config = dict(
    num_attention_heads=4,
    num_key_value_heads=1,
    positions='rope',
    rope_theta=4280.0,
    rope_fraction=0.25,
    qk_norm=False,
    bias='all',
    tie_word_embeddings=False,
    learning_rate=0.00109,
    lr_head=0.0118,
    max_grad_norm=2.0,
    decay_fraction=0.592,
    batch_tokens=[65536, 131072, 262144],
    train_tokens=768000000,
    max_steps=6080,
)
MLP neurons of a small language model. Each row is named by its layer, matrix (up: input weights; down: output weights) and neuron, and shows model dimensions 0-127. Each number is 128 + 32 x the weight over its row's rms, rounded and kept within 0 to 255. Numbers have three digits each.
Before each neuron's rows, "fires after" lists the tokens most often just before its 100 highest values on Wikipedia text that the model never trained on; "fires on" lists the tokens most often at its 100 highest values on Wikipedia text that the model never trained on.

fires after: " ", "2", ",", " the"
fires on: " ", "2", "0", "1"
L8.up912:082170104122140109138118144125072110112140158140092090118116146106177142122104107154098109093118127111205101147086160051152139128115136206085139105109161155133121159149121207085107108095127159105099142133032128208110084142184102102136087135105114129143178125114131133145096164062101096133136123133084160138051158142179101101094080127178166137120080199121059164147117162158159120162160
L8.down912:150132098115136142166141081118089087124096192140089070110158154108166145139117101121083156153139151138156132093056172128140148109085091139123157134151138094106120152206132195122150102155132119063130063143136110183144150133152148078154113111135082124185120093089162167143137104107125151075133094168070110126078080129175172150099102144147140154066120121101102157099083067126162157174161

fires after: " ", "2", "1", "\n"
fires on: "1", "3", "2", "8"
L9.up896:118123073125157112145112108142150098136123179111096118075187167140167129117184135142165076101089155148066143117135129138149149139104068156135086141082098128075139092146208137156048139152142140179115110130182092120067138101146150114109089118157160175181185106114133080144159088143140144110055101178119107152138146116067123101133168166145110153135113145150131110140093110114141153146109
L9.down896:156098172175154198190121162138119099107106169103109126098134182110087133103104166111126117167124147095086113079053164149155137145153100183069131144172099129130146118199135047089076124145143094148148112144093147146172150132118131134108158152156156182107126093173140118083162140160131121127112133109128115143133094124110145118104134136116093220162143097135175075126137138129167128085137

fires after: " ", "5", "3", "6"
fires on: "2", "3", "1", "5", "9", "6"
L9.up977:169135094097172138156150172122180151132069086122185098160179080114100066105152169121145118138143176153165127159122090209116119086116130164164124137163099041082086130120164123108130148161141139156140127088156165128149165113126079124143093056131146118170110167105154225094104130168078125101130093105132155171111135102107128133169163091106088149144139105081113110144168139068133144189164
L9.down977:201154163154156107077174108167102164160104141117139209130185144109107166153176151112120138128113089118106183117123162126061154128183110132160146165169120091062122094170126098104103117114133120151166131129176118117182109071132099105097103157081119167123084151083097094135123133126183154094197168086147130141140124162133098133089090105104136109127138156128091089130125142119140158091099

fires after: " =", "\n"
fires on: "\n", "s"
L5.up801:088107130153179110046164143105156136220094126033151045138127130137160211160102106158144074139150122133122181157149116073115148107095145136114141163105183167169106157101158124066126110121156140077077147106122159133146127123139107179107067137116140198063194149094113136106113101099110105173133121109129103093116117158108058120118150154106116126055077133137089165182212097186184136161140
L5.down801:165068143107042111153081105150114105100126107196149140090135119089137152110091147117122064118163144109168126169115085102166154134169115171115136125120153111166136100131165136161127134157184119132067131189089082104130163143197117108139083079098134099130169062173102061092140180107158147132107125168120124151157138116112081134088160128082101085140103098204157192152093075115135147158117

fires after: " ", " (", "\n", ",", ".", "2"
fires on: "2", "U", " which", "1", "0", "'"
L10.up393:166130127135118098145158125187114175159095112131188134084132161137096025146165131173130091100137150088097096193103102093113123124114072126177045172094122114082146111117143103107137163171125158235105119119125134151150180147177131120104151149097112113132108154096101145112133091139130128192102176185100215136135088160156100069144104181119195130131126136091165109114101131121132140127101
L10.down393:094132124135105130125123084127151183132132122109104108165153121170141192119069207166071103152096114099145071116105157123166179117123134136141147139209150154132114176149091149099087144124139081143134083098150167122126131127154162147129092157043096154136124111061122124145056124139140125098206144104141104130169167135112109086123120090104060201137152118166131130167155165042151091140123

fires after: "–", " (", " ", " –"
fires on: "0", "1", "2", "3", " first", " "
L8.up218:177081139167162107143126147154161166122108103133116158134090085138143111152130109142118124162081078143165124111122177152134114097091190177132170114122136125089174139147070109144174097107100095058079164065123118068165102100122142175155112114154123121153105170119116131149099146118119120194152088115089156149068166092149145118164121143137121111122135083163110141083100116115174118089178
L8.down218:154117101163084183094119103135180085116102107058063151156102119141069163142145148139137120124106071121199122118143177156114073172197101127085184114100112178132132065174199108120177106160114127160136118125190122115169133090049107127093103146115059093169111144133144181165116129138119153148120095165035175093062111141073129138088096131101142096127165154129108136118096100125165165136082

fires after: " ", " c"
fires on: "s", "2", "lu", "1"
L10.up934:150089148125125144109087114107183107141129126145109073138164156075147165107144120095099064084148122075150116117085108096088190116068109115125120107142070146064164109134148103143174138136125128170130122186122118106120113114129173098087140123134107091178147164156116090086120179203155123137106083086141108142150108145114131151125151069185182151079113136210074194083107157103164198208119
L10.down934:128136118152144165134152127116101086094127115119146142124160129099106153148090105115190122131141147139098147163167125166080156157114096106167149114140103127133143162081080163149094131122103121141144103112126105122115124130179094169109129109154110133096142114244116124072102145142074124154127149090143106102152032123115104092151139078148095122164181164175139130158134084224175171115164

fires after: "1", "2", " in", "in", " ex"
fires on: "9", "0", "c", "ten"
L4.up654:098070111141130131174137089125134116124145163111100150153089072116151150168072134160139130182101170152109148162113054150104124149167076132211124161205180119132131084191170106060109100154135099085160139110131121111160095092147126115134112113088081175119140137126088170096147098139097107111096137072126104117154120117127100142146130160166168129145085157063085152188134163111142146107114
L4.down654:134105136089106150144162110118211068087128118111150135104180148101146123091191160108086124104128148126095122148198139096098074096164117142062148114137113124100100083106141141178090181141132159183079081127060126115126152093101123130059119130103108077092139082234145107149153202171130137146178167159140163105164163104106117134096162115129163132184128130157106124128072066098056130159172

fires after: "1", "0", "3", " |", "2"
fires on: "0", "2", "9", " —", "6", "7"
L10.up215:095083105093113145172178064186183136183128146138090175115144111110121104144137133140084150176149113122105143131098136137094093091112100163085106138136108124108106152107153050145158122134109078117136122129106156131094118117107125145116141159117138177149084117122139160127139146160164158160108046129069155141115159165106125081136110094180159124103163031143162175192162201138194197171139
L10.down215:141090115121039141181179132111155098174166113105148206081154109128139148107147087125093104035169164087115114180098117106091145080136048139080143092169179150084069135185131090149124128101047159133162100120112087140160108084084123083104086176152131154139101103088140169137112155130081193175139133168141133154113123090101124116159060182129120054110106112094160104125091143139146118099146

fires after: "0", "9"
fires on: "2", "1", "9"
L4.up620:121090165131149119111096095053097104117189107090108087095111161092188075171069114139098109134107130117105105074135125167202111150148143133117101115133146182167108206108109130154152113097116134088141106125116186094150142162114140179099181176094116194112109118100100095086164106116136172124146159125144073177159110094110176096089060124123147151109134062097174155127110100128087086178193
L4.down620:167033165174162132136113091124076054055167110116045166138128109129151145151112151136150104138113145166092113129136147207170222161160112168159087096119119101132082139147111062116111195097126102107131111100078106115181143133141114109160103107134117194111118149179127055115126171072087104111149169104124150145160153060147142083128082180173143102148148126123132161141219114155166131102088

fires after: " ", "-", "\n", " Hel"
fires on: "s"
L10.up189:138089153111106168153095107079156157131105131101106092082113114163194164101150126101160122135193204087091196142189134164150168166090126117165122125146100164129116156140160133125134155161111114168149090060129131137094100188196116178082152180086175144139098163090160114150190175105113175125175116176154157134157103059136189080167158067108109125092138132127147165141125109163102117074149
L10.down189:170126142148121111147090144084177157112156162135146128149077105130145086092121034088226168098077133154147120085135109147117171112135151070172110133178121145155075119136096159133173123157083077122125107154147092093106131152191142073148155168181123122116139152158107127131137150121201084173112121100159144111151138074173115118137151157062153174097081146148137105167154045114164081101106

fires after: "2", "\n", " April", " July"
fires on: "0", " ", "=="
L8.up488:130119124072133111207091129119111157135119159139136122180060096128145154096107073134141111119077062135135146148073180073135182142092162140106135132134151158154084129138127177145131178148069146119103218121086177134159101141132069119117061088120089097162146107128112179106088142101142116097075145158126123156111127176115100133136151104118086093115087123115133179079083099099204146097124
L8.down488:180152176086123093106098108113168137144164085188103087151092127088098075142121095117114184164089114138132142161129084165123140160087158179072145161117089121119121123121148139156116137090133140084149123163115127124082144112125118074141061108121128117117167158070169121084116151175182075096176127103195142142123128168147134118215203123164069140161134106114131144147118176113175161099128

fires after: " ", "-", "s"
fires on: "s", "L", "ability"
L8.up93:079126078075168139186105155101105083152152122152146130115135127161174174141134064094146129135188097139132125122129087097167079085140119158130146151171144138118111140140148129132162125101141065106100119188153120117108141134181187079173141164147113139109140147122188180126106152105088045110162062120164255184140048169131104092148127106147120134151149209139110133066076146140139139136122
L8.down93:140110122095127100143156127139217110103125185155103162136139143112175077091123113102159131150129122096151162049130111147134166162109078074042103133169110082141129129134148111094122128122188096121125127125094129168105087159178126139145152171235103093149122112154140130100126066087136075153114110118082159145117125198155117139133126113109190195111097126120098087107096149101149168202105

fires after: " he", " He", " was", " who", "–", "0"
fires on: " was", "0", " been"
L9.up459:103122151146142141116111119100170105157158103072162113086083178090139081141127115098120092125108139106083091156141123127105113168119089145123094212129146116093128103124133077177082146106100203136176161102132140150093128181142133154101125071134132094152175144128173118145140137134148149146159106162126093093152175158140115095122155094059162116123132139099110120145161176133123106115117
L9.down459:119097169176185103105140125102115116098125096111140104133110113101158065089067120128078059124127135169100124091059125155179158145166078120106103176186133169110135128108172135101128101189084210123133167113077170112147126132170098075176106103117133126134170084130132140133157134128123126148071088122182112134089122143136136071090066139146125147165062119161041137140109068116075206144133

fires after: ".", "/", " Me", " \"", ")", "-"
fires on: " =", "a", "s", " An", "ga", "y"
L3.up545:178108127124092118160182160155121100131155066153191168149130135112101197149061098091091121108125129110123180134107123151174093135089133105182169092118122147095142113129189150111114192088154077152098157116124117140160084149086098140188133104154128157162092135133113118121141122112072076149136138156145172150161084134133114097132085162126102167068084157146142151133135063091132141158072
L3.down545:138132109113132153115152116173193086139107168133155120122102130075232168092151062123166123129073061179105126093151161101149093095182099100134149134124175162140165117141160148066152186133139110083128095088021129135079110120145144146144069143140119121214175152119168127127147105122117096108130176123148130133083098160147074171144100131078114140109136124132111107118129139109095106157125

fires after: " ", "1", "2", ".", " was", "3"
fires on: "1", "2", "6", "3", "4", " However"
L8.up702:152172107092123113185089120084155150130084116143136112136139139098121114089117155112191091198088115176135184162113137118145132084082129140157131158133138039059153126104174138092124103137199090136123046149140129124136096130164131157151113090120051142159129107084103203160157135157082144181098132101106108142111160091090137153168164162094188168132146092106116145131150113114126107124104
L8.down702:091190146103110154119184090131095079161139134154120162132143145146127145059164167136156120163143112138179099190080092094149125154124127134117144140115113137099106096221142118130138094103173151138142081083130110152116191145159153165103097102147169180131088090213133168138133153143085178169133157202119177060128114151102176079159128147076123112136090147125090117131168139170125085036111

fires after: "\n", " ("
fires on: "===", "\"", "-", "/"
L4.up487:135105090092093133154162132145164203119125131184162094150127131108126138182078160114126138124159154158122154139123136130128138119067145139140099159114085131149164063152125140080103127139120128066173120122153146113125095116092198194189092091133092174163153129144112082142159092103131113118150098094122090128120153142179124143090118189141098098137124178082155075133089110155164136146106
L4.down487:090121142080148142138133141047135109146128142123141099114144097101128125141123074092104135229103094139098177137148091097155125134150063152130124142172104105134088158110106085134171095122120121111104123240140050140136134105102113062109147156126068127135074144063130175146131120131205144128148166130202123190198171069131110132059087130150092168137113091113139137109122112137054155121127

fires after: "0", " re", "vi"
fires on: "0", "1", "op", "2", "ron", "ap"
L3.up605:123111123093104098065098102072100138167177104106155167092075095107123095141129129118114147114111161139140155104181166048144164117100077078126145127065074126139113194131131154087154133084135145097131158116114162103102094121129103224149179098093129093135137169165146133115177143134103117161067118150145099175147154145122055139119092128114117203103156152111105156145141127184090129133111
L3.down605:153109126058161125182102116094116144075211048115143135139072110138195134163114097126115117089148208122120137068155145106132142099144111116117111121084164174097170158163110105064177136106131148129099141126137081080158112105153132143128092118137090165115108129105117128145126133105182143057124085146067106143174074151111189108152105146128158148116170103090138129128157112110112156102144

fires after: " ", " |"
fires on: "1", " ex", "2", " "
L10.up665:101124139143131156115108099083125116077089158159192163092131093154106088151103105123138103113157205132098121012100122105156121101121151133123174093134106143108084167196178141219209115089153171143113154202149116086135105163066115172133131157061166134095145148127161156107158132195071104135136104124143108129147143121129077098159154115160236148108125096127147123132127088080131049103103
L10.down665:113126146134114136132095111123092140129099114139128138133109104080100114113080111175125135093124126086155062112149129169117191093154071118162188111150124128134083140186159071111148128163045153159129147182131167112138203106142127149111105098107140150077139127183175112168138112103155121098133132073123108090119143152142197106214127109162131110149123111192121083170153128164110056174127

fires after: "\n", " =", "."
fires on: "\n", "tern"
L5.up655:146135127150126064117121123152156142207064114132173097099098138132110149131064104130135114129126119146145152111167135145165119083096124114165084183066145163159152063168127104148110093106140145123158100158112175178160143132122125093083069157114139141115141145130189157161129082067123156086170123163064166122086095117122089113131118092121134152135099132165173099101131145086130193139115
L5.down655:155140112179110125147110116170106189106117150154129148131138112143192143129077087124124123128161123124145118102211122171134098093174175130055152143157144110131144123096090173144100105135125081173078116156126109151148139119089152122079105143136089154167099146101130147120093112123174063088138127123097195111154144171178108127098154100104125182098141139095132140082130112064144174170068

fires after: "0"
fires on: "2", " a", " his"
L10.up926:115106085158175120057142114119141145149087053127079100115121169133163120143110075107173082136143153170206143118116138150140115124119096105143121157147147099125176137136135154154140112156088196082096157113155170139128102129085134148115095122127095073145085080076145092099144077129094100122130106102154151171122112140115140172074126107104115129129139145114103085112101108175080132189105
L10.down926:160157147154138116153203166142089120104123167118103110137097124121163123183127094071138081123133169110091165157120158127122122120160136107165093133123120122132135096127116108152157108167128120078103089134213176121116143132116127159090110115128115155131115105097185146149217086155100071133073080147134131157092130065146162167110165151068123109128148078076142120097085139104124113135082

fires after: "–", "0", "9"
fires on: "0", "9", "1", "2", "3", "8"
L9.up325:115124100181106181104108079118163163080164139090114101116133104097131067151100139154168119113156108151044142144145141121102124170124114152153074186089162155075184098095102150126129164124112230132124124119094141148086155118087067188119133105104160094107137112148168170164130114083134154146144142200104055074192166131158136185105157111100117131120169079059109125181119134174129087106117
L9.down325:137129096150111161167138193090172112083169112129128096143158187112146092140149140135130097127125164066104143174110142092071114128092081148142094167127124120116165103095112143144102128165131155086171115119120131176108186161120102138125097177080161139116172100057091164143149099092145104160139126104103115116112099122164200156090151132083060153108129091112138133123115157178155115144148

fires after: " ", "ed"
fires on: "2", "ward", "1", "ach", "ly", " to"
L5.up565:076062131150142159177069087132085104136155173141074188132155160118134123139157132118149131116123075118140091159131123179177197101171117168129103137146133135098127130092050150112139174122148157123110154112168132117165192123183143123122112100109128112122081185129107098126143141132053073166106154120149129114104193133131145091095106135126133154143116177163133143182135077141059112133100
L5.down565:160111140155128118115182192094104142133157096135142141112116088111143110119086188163085093156158132152138139094151136091143118153178115134128109112110106135068161143121149130120141119120071102143126143106102138080093128136099168124094109094180177099114081089170147091106166145155168122151127089142073166116153174218102097123135135071123133135133182128203115074075177127138103191105146

fires after: " |", " Ru", "|", "s"
fires on: " ", "f", "s", " Total", " Goals", "sh"
L4.up536:136093147184121141123152128054112167149114148131130098118196096106077161087126097117145116120142187139167137076089083122117074126159173128117135079112098152150080144100087083141138155139126120101135131122110114129074111135131088093105096131081154123178169136113177128158101151123140100106155107158108141174142130114101078133112120156139151117097118088150083079104119117128111149152176
L4.down536:146112092155110142120110138046142106082131157099199154134145125109136111085184079089164151156068096093139109138166187160159145091076135136092125143093118118147152097083140164174146150152130081149127117149117188078139142181194158140137117085192150144150117146169139140075142102132151173106064176072128089066082042138125143122156143156106136070140107118122076099144119132109092096174126

fires after: "0", " War", " St", " La", "lo"
fires on: "s", "ar", "er", " II", "\n"
L5.up954:087092117203096164058137113148187137104084119111096122081130148134167100138092145110153156088137082143150155057179093114126135183142064119154135204124155062132099076166084192139157101142158141135070108135093116111097128123055088066117096129152188100107175201111150095092202143076110160151119157122119094192108136127136144131075110122172100212103122098119162099130155118138103074092150
L5.down954:113118112126188097170142157129108154136159135129104153110151109168100168182119137148122049133104093180086145180099113161123136125062095084130075077095146149141132077102208105120115187112112128167131112116112136102143129148129172148174191168094133182126140113134089174114170172203165121162100149174122166145116092206188080146127160145120042123154161117134099091079152146123188122155149

fires after: ".", " ="
fires on: "\n"
L5.up610:148099169135183114111138133136085115185153098151135201087085128148107119079060123175126136131161056083165173114092123128180146126164111139112092098183108131132120095163096156132156100144119150137146083099147142078111109136141163122114057167093153135122134134098091111111133150094030136139137097105138130115133102118146114124094088097142093141110161079116161187131128151119164170094103
L5.down610:123078131128166132129117122171152166107138095128102152090122128166153165166105173140162109143106106102121186089132157095135116139136153164138102148149133103115117132096115142137142149157088129191124110108117165098166127126089180116158127137125181129135144116000103155068130159047126136090172133115146151173126108151122128104122116152144106129176136115047121169131100108069100170130095

fires after: "0", "2", "1", "9"
fires on: "2", "0", "9", "1"
L9.up153:118124125090110172172165131116116140104090168116095139151137082112188173123088186191118168145124136106126134077116060224157101158100126169107098101168137165147133140152163111116165137172166129064124113147091124123063120144160185129225090113061063129080083099151170148118106117130112152159110125116124139147107100096161162107110034130080120123098167091174140113102109112122106180108090
L9.down153:146121165142102126085107093153105137151132098223125119196122133146125110065166143144108122112115135126089145157145121109113161154135170132126207169145103092130087114126118112191068133163124114097130114135131164097130150065147097079141165107150154140172092136124083141119147070119131119154153128156128114130199142112143139133136099111116068093131129102155131064093112112172127148118110

fires after: "\n", "==", "===", "."
fires on: " ", "==", "\n", "History"
L5.up322:138132106116103124119128100115132171170136089111165120095068144136122172128100082111079116134130122135172116101140102164145103114148117175084116078145151115163117182157088151177066124120113125120115139089122132132103078147148120151173134121108116088136128051051190169138098118132102165118131111136156148128135062125125179127150081134120154160142088137157145098164148081092101146128119
L5.down322:157096171093123123102108162160121130174138103099115155130141096028165106151137141179131093123118104189132159145163167180161094145147120114132177107090145140101140145111117162080138146115152139085119192135137112097142131151124065170111131153163139123151110131068084136087090145124077054103113113138143119153114154187162141129209029114088121119084134108078140092145124135124083177094163

fires after: " |", " (", " ", "|", "n", "ated"
fires on: " \"", "\n", "/", "\"", "'"
L10.up292:130140143067078177110097101141131139060099156127164150152091120154123132126122200096154125107139130195137158108126098101189139085129138110137127160180152120163126098077117162132206128042117142105145153119127146165086186099121112051121072122098132144131141146158163107082124084131147154140127110155167126065210140153088121088142090126118103108159188140099134156138107139139169108176112
L10.down292:154140107136140078130122100098117114193128072107085180117105126092150107125177158113163205128150107135114087111110093160109108107156113143114128119092061096089177121064085081105135146142182125119121195114092123097151092143148114156122076095145116135085113153255122099144076119142105146131154112101141185158130116135163176164137122186114143163139099115102132145149118125117096079159138

fires after: " ", "–"
fires on: "2", "1"
L10.up679:141135135093106182198151144142088099149093177100092107140168206117179184184108121180111122135142107197160101123089144123192153150107116139152114128144143060101177128117099126151160099146115161184114119095110111157162105122160147152129113092105133166123187133168149081093116095130045121121116132087129160144150080163159075135095108105135231167169084175144142124137138144141182092146115
L10.down679:147132108156146135188124168134127138119159154124156183145133170162176116185107127190133102198108163112089151120136129092117142095181125135151084130117140116157116137235133163143177061155114099145098086108181111108157161132103109152114110118121190120129092183193097124109171088175144107141086120073123147165108129095155147110107146121128139160112143135160067148099122198131172081163117

fires after: ":", "0", "1"
fires on: "1", "0", "3", "4", ".", "2"
L5.up768:146104086146152170170174111115079187099142126115108154090097078119121120161150167120129181095081093154198197094105141131104159054148123131168132160137197156171125154142168114121137104083149184123118135127125114154113136171150165106107149139062095081136160186155154100070169126117156153125085120102109129187152166187127096175130107150124098150101145085107123184093073121128181135121128
L5.down768:107106176134104119136085113139116098109123074129131190118151114208175106139103121156080101164133161117100105129088117120139097145150134066178121161195100138131129079159103143143182149143069143186204158206116132080101119089137131078121139122186090138080173149101031143155142128180122126129152119179127119127085060119127178098115105134101118054158169131151124123132145162160067122103155

fires after: "'", ".", " ", " use"
fires on: "s", "3", "st", "5", "r", "6"
L5.up830:127107057091110161150074152139153113120185120163132124159146142093145128103094094126158148176164142078107132174127062083098117109071086097110139176077153145106113116154136142081118067079136132114144142127155147086114092103060152151123091153203139108101063124088125149207159095089110141147128064168132160116114117090163118096103142175132142138134142148137138151125106046118178138116184
L5.down830:141148197180153091149117160141186150132165112068154107191116097147016157091157157149166166090121117168139131176130081065107107125079116055154145211128100121125111123099156105110130112100141136143155121124179145145165111122102135092088090156179079150131086111082098112125170136108173121160079147139130105096091127167174104124097121143105112119119118094131125186143090172126101158102089

fires after: " ", " the", " The", " (", "\n"
fires on: "'", " |", "\"", ";", " series", " opera"
L3.up697:126147134114117140225078114154095116135160131064111175147171143129182129149126167138175127152151063144074175134130083115127170029110170107185121111112120161165107127097079136149171157118087137156138081089144163140150111192081114125132133087146154149194167090157075104088098159105140129129106122129134114089067126102134136109082148201108104097169137151055211150137123169122187149120138
L3.down697:075118082142100108113111117103118116150198126144179119110128145080115121140128097110191176113162144195123143126141109166076113066128061144157169073113074137161108146164164100123143141096153130158176126081099176131111145078104158141133084117113092243138140167195149168139091140145087082167126113125126169081132144122114142142086107154173083100135124161116206161118042093135138139115143

fires after: ".", " January", " May", " March", " ", " August"
fires on: " ", "1", "3", "s", "2", "6"
L8.up72:118089142148190178089126151119125117085099144127144107167100133103098126135119149183152114148147183091154187095090118163105100136174129158160141095090094136144144149162101132109181155123135155140121162164149149118108137196155179085155105131151169130123145147122109111140148112104112158159168164059145138094153141161162094100062119099181146137142135178173077108109083067097091140139137
L8.down72:127122107140149097119177111201069090130076110161167135142092105127115176161110164146104120116140124127167146162128130095133130148143118105124156118174120160180138131146166171070110134167105140146162141140105099238152103144113115141088068162073116113124108118133125149166207125176152119181204104205108110035123147158135105132149120122136108168118119198119112148112085058090086117093101

fires after: "1", "9", "0", "2", " Ben"
fires on: "9", "0", "th", "2", "1", "4"
L9.up228:159157132134130122153085087154055178144136106122089087124132091085120111110115116131113094091172189133137135146104129117190115122138172148144098159087114093079133138120109141129110111123135168088136165204053148189187175101092150195138068086053131100149142085106115103121129157158112086202105141108124144046099137124106114091110113138113163166126100147108105102171160166167142118096179
L9.down228:127117166090158120116115117067105127103121148124150207138116170115117165097103143115087104122085145167105074105173099110099141143211152141140143152076155143127115146141161132082144058140100164109094107164074107172092170149129179132115154084118080156125154146219120150097127152123044151065099129155085140120096115136153142144084085116118164136110126130183098104107166211115104163146139

fires after: "\n", " Ro", " co", " Bo", " syn", " Co"
fires on: "==", "ch", "-", "the", "g", "s"
L3.up157:141104118138147163180105118125162121085126113211120085145134144062135125172082156051088100139132185133130148118154126155116057122085154099119165091132102131139126126153104067144085125087127111144163103178129120160109104127153132189114046180157106117159046176123112130133166177103127108140091110160170112183128132089197158095174102159179180132100103100163217065146119105185128140116145
L3.down157:153110123142151201161092169083100090206149125171093117145073083091101117093123097154117115151098178152103148100180107105100147125127134087076194151115109095164193129178157113105103132099153130177124138115195142128128116132198079172099121164094137108154175096097089154141126138144124113129113098128126106156055157208101078145145120158189126089106086065116146121072102118095107141077134

fires after: "\n"
fires on: "=="
L5.up449:089174118108130112153116132047133139158152136121135168114107090134132111196082205102058118162157169165146113102089165163123143153105161111091111186116144156215130114091058116099105150088112161075170131123108154149110053131151092152168137133159150091091108074068123141111164147133117142151106153149081113168133100163141170132149124151098076170114134181171173095130163189177127101123095
L5.down449:079079167106167099159182149078055126109118125154136145166082102055146109093095064111166142076152138175137183106157120118082180100152130124127149134140100103157167101142140079158124116174136079140128151155101125049146192125123173154149069127091107092161092139133090133174128201150158085111112136157142128193093127168081146149126107138113103054204110154173118130125058113111110159139118

fires after: "2"
fires on: "0", "ard"
L3.up847:127147075092140119127129085134111149078112172150104168131072128168154145128113086203160168136134137110143121185079162123190129125105118132160156150156141098147138142113103093137098137102078142110088166114138124158131142060187172193109080144138059097182109152111148139129082088102115150138108127122100196104132139109112124170162083116161121181106088113151108126182149142119192143177140
L3.down847:134124124152090122103147102133169120100158190202146170151093130097109112133122217113049119146105067120182113166182124144135124148166161136139047080144132147087061096106100151117133187116088153073137067111125107086135124156127150100134103154103119185148103085127070169104149124138142174078129154128092101127101117129153170111133154117106115113135136104176105129115109154124160144120130

fires after: " |", "0", " Lu"
fires on: " ", ";", "lu"
L4.up178:134113096157114084181174104146137171024155102084171147120149126114107076119151085127144168120155144177110075140124101073131095121158124114117163109149104171174113176158150141128115159128153107131116139113051085104100096100114083104075168137141164141122152112134141097108157167161124131102183137168059086147166144174103174129119113103146152159107123152171064126152103127131153121158192
L4.down178:103113074177173132121060109087080154137133156122113136105146175144129114124172085156143103088203082131088087114173097137123163077144113091128134157112135104190133161186079137121163196152097164125190107168177155121116127128144145157155138140103079165115106180091156151105106185122114178163100133168149081152128151225125144107149115114089151145095107102136162055138089148085149088103129

fires after: "0", " medal", "\n", "é", "9"
fires on: "0", "1", " –", "Men"
L4.up874:088175132150172113126137150091138166137072119085110151143137052157179108103086164151129165130121172090061104108137152159106177131123105158128131109123122148165126178066123096119111139147100116104138137173124154128169147156168045183118193089104113098130124089154116167087134063144161143105136114116129147137185138173095124174099134141142112097093120158130140110080156121167092176138156
L4.down874:150142190116102202150167080124105150111144105214144110110148119137131107135131099180190153128169141128068178117142126118142150157109118084136083169072089168166144140121124147112114173172099122078113139134124134106138213137104132126136113083153081198124100137135144085162108164131133143136121161139048093104112074119099124133208065125109164143171135120108149159121127174085052117116142